{"n_layer": 9, "norm": "rmsnorm", "parallel_block": false, "init_std_o": 0.0226, "init_std_up": 0.0226, "lr_head": 0.00453, "schedule": "wsd", "decay_shape": "linear", "batch_tokens": 65536, "seq_len": 1024}
MLP neurons of a small language model. Each row is named by its layer, matrix (down: output weights) and neuron, and shows model dimensions 112-175. Each number is 128 + 32 x the weight over its row's rms, rounded and kept within 0 to 255. A neuron's up and down rows have the sign that makes its largest values positive.
After each neuron's rows, "fires before" lists the tokens most often just after its 100 highest values on Wikipedia text that the model never trained on.

L3.down18 [136 100  96 140  75 129 138  99  70 195 120 127 106 150 132 131  95  76 102 132 117  59 134 131 134 105 145 128 100 102  99 142 126 121  40 115 101 127 184 139 118 156 153  97  99 181 133 169 101 162 153 153 113 106 128 153 114 128 149 120  77 156 151 121]
fires before: "s", "A"

L3.down213 [135  93 101 145  97 110 135  87  62 146 105 126 151 146 145 154 124 148  94  49  25 107 108 160 110 111 106 115 114 110 142 142 135 141  61  97 126 134  96 163 126 153 150 123  99 180  61 169 169 117 138  92 138 124 120  94 126 100 120  30 159  90 115 150]
fires before: "==", "In", "The", "|", "A", "On"

L3.down372 [ 99 161 109  97 104 140 206 145  93 146 134 109 168  83 133 118 104 116 178  89  97 113 155 123 164 108 134 123 231 160 135 122 186 110 129 190 152 152 161 130 137 178 172 172 130 131 142  85 176 121 104 112 142 139 134 118 130 101 107 132 143 112 156 151]
fires before: " |", ",", " 0", "\n"

L6.down847 [156 147 140 106 129 153 116  70 124  88 119 129 159 112 118 142 168 125 140 147 119 113  75 136 131 137 127 172  90  86 138  97 121 103 109 122 142 121 220 172 193 150 144 126 149 145  90 112 118  63 129 132 147 171  96 132 169 196  98 130  37 183  56 162]
fires before: " |", " m", " ("

L6.down478 [136  81  65 121  83 119 142 131 104 136 140 159 155 138  79 101  66 182 171 124 109 141 207 102  95 145 156 156 140 161 129 128 112 178  55 144  84 133 133 109 115 192  48 142 121 127 110 167 148 165 122  95 169 123 104 112  79 163  96 155 105 149 149  96]
fires before: "\n", " The", " It"

L6.down245 [138 175  98 123 121 134  99 104 130 155 138 125 120 152 169 190 107  85 138 131 178 107 128  99 147 232 161 147 166 144 106 145 101 131 102 109 110 117 124 174 121 124 131 114 132 119 125 158 178 132 148 113 149 146  53 158 103 169 144  57  82 122 133 165]
fires before: " |", "."

L3.down344 [110 130 122 122 119 131 141 168 193 125 169 135 162 141 153  82 164 150 132 160 133 103 180 162 179 116 169 189  81  69 172 162  81 138 143 106 133 166 128 167 138 116 129 142 141 113  93 154 124 121 134  83 128 133 118  54 120 157 140  88  76 138 115  98]
fires before: " |", " ("

L6.down660 [158 103 143 148 145 112  56 131 136 105 116 109 137 133 106 113 148 213 123 166 139 165 160 125 177 151  99 179 149 124 144 117 116 103 122 144 149  74 145 143  96 138  77 108 181  66 151  88 145 170 148 107 160  66 122 120  99 141 117 142 141 133 135 114]
fires before: " |", " t", " e", ";", " W"

L3.down135 [190 149 136  49 106 184 149 139 135 161  84 141 116  62 167 114 178 129 111  87 144 129 121 115 152 138 165 138 145  91 163 177 163 108  84 198 107 139 152 117  77 138 150 138 115 198 117 152 121 104 130  92 123 124 127 173 127 130 159 163 109 105 115 114]
fires before: "\n", "."

L6.down338 [151 168 128  95 177 133 166 131 174 146 144 146 179 131 104 150 116 122 120 157 167 143 194 137 168  48  86 126 118 151 181 218 125 131  80 108 131 155 126 119 105 107 104 111 109 105 170  88 106  93 107 124 131 147  89 123  98 117 155 122 147 157 212 147]
fires before: " |", ":", " /", ";"

L6.down726 [125  62 176  74 172 151 120 129 131 148 114 149  81  77 118 103 133 136 163 124 146 164 145 105 149 168 116 159 144 129 110 103 111 130 114 121  98 132 118 113  88 134 166 196 114 181 121  86 194 118  60  66 134  98  80 107 116 108 143 124 133  84 117 147]
fires before: "\n", ".", ",", ")."

L6.down223 [145  93 137 173 106 112 105  90 113  85 159 167  86 138  56 121 114 144 115 154 109 183 127 133 150  81 155 164 135 145 112 211  92 115 181 105 157  59 135 119 146  96 149  51 103 110 193 147 147 157 120 122 117 146  89 165 111  62 165  99 127 115 139 127]
fires before: " |", ":", ";"

L6.down656 [142 118 146 144 110 128 179  87  98 138 181 103  88 161 138 157  66  83  82  74  73 153 104 138  89  69 166  80 139  76 161 133 123 172  89  60 121 151  77 143 126 123 122 150 101 126 159 123 122 147  98 137  92 102  96 139 107 128 136 115 147 117 137  77]
fires before: "==", " ==", "===", " |", "s"

L3.down772 [131 202 117 146  81 117 152 165 145  95 166 135 108 147 140 136 146 135 137 160 144 137 136 184 135 136 144 173 119 119  46 204 101 168 125 131 164 146 157  86 149  77 139 166 168 176 142 122 171 225 140 133  80  92  88 112 167 174 166 108 174 117 173 138]
fires before: " |", "\n", ";"

L6.down260 [176 147 144 121  95  81  97 101 134 113 143 145  58  80 134 122 101  78 109 154 134  93 154 119 137 151 155 173 104 114 130 151 149 131 145 151 103 103 106  50 111 177 141 100 143 114 114 127  81 199 124 147 110 103 145 138 121 182 171  96  75 118 157  91]
fires before: "s", "ing"

L3.down498 [146  39 126 137  92 155 116 194 106 111 132 149 119  79 100  91 105 116  77 116 113  61 184 120 104 206 165 150  92 114  98 137 125 180 112  92 121 125 132 160 139 112  57  62 145 164 126 155 120 127 125 135 100 146 166 125 155 184 133 118 125 135 139 107]
fires before: "-", "\n"

L6.down381 [151 110  98 121 123 106 138  68 112 117 130 151 105 153 167 132  72 115  97 112 175 129  75 173 130 132 164 142 214 101 124 121 129 169  83 129 106  98 124 145 173 125 120  89  89  84  99 105 107  80 164 148  88 122 179 190 116 103 108  36 112 108 162 123]
fires before: "\n", " |", ";"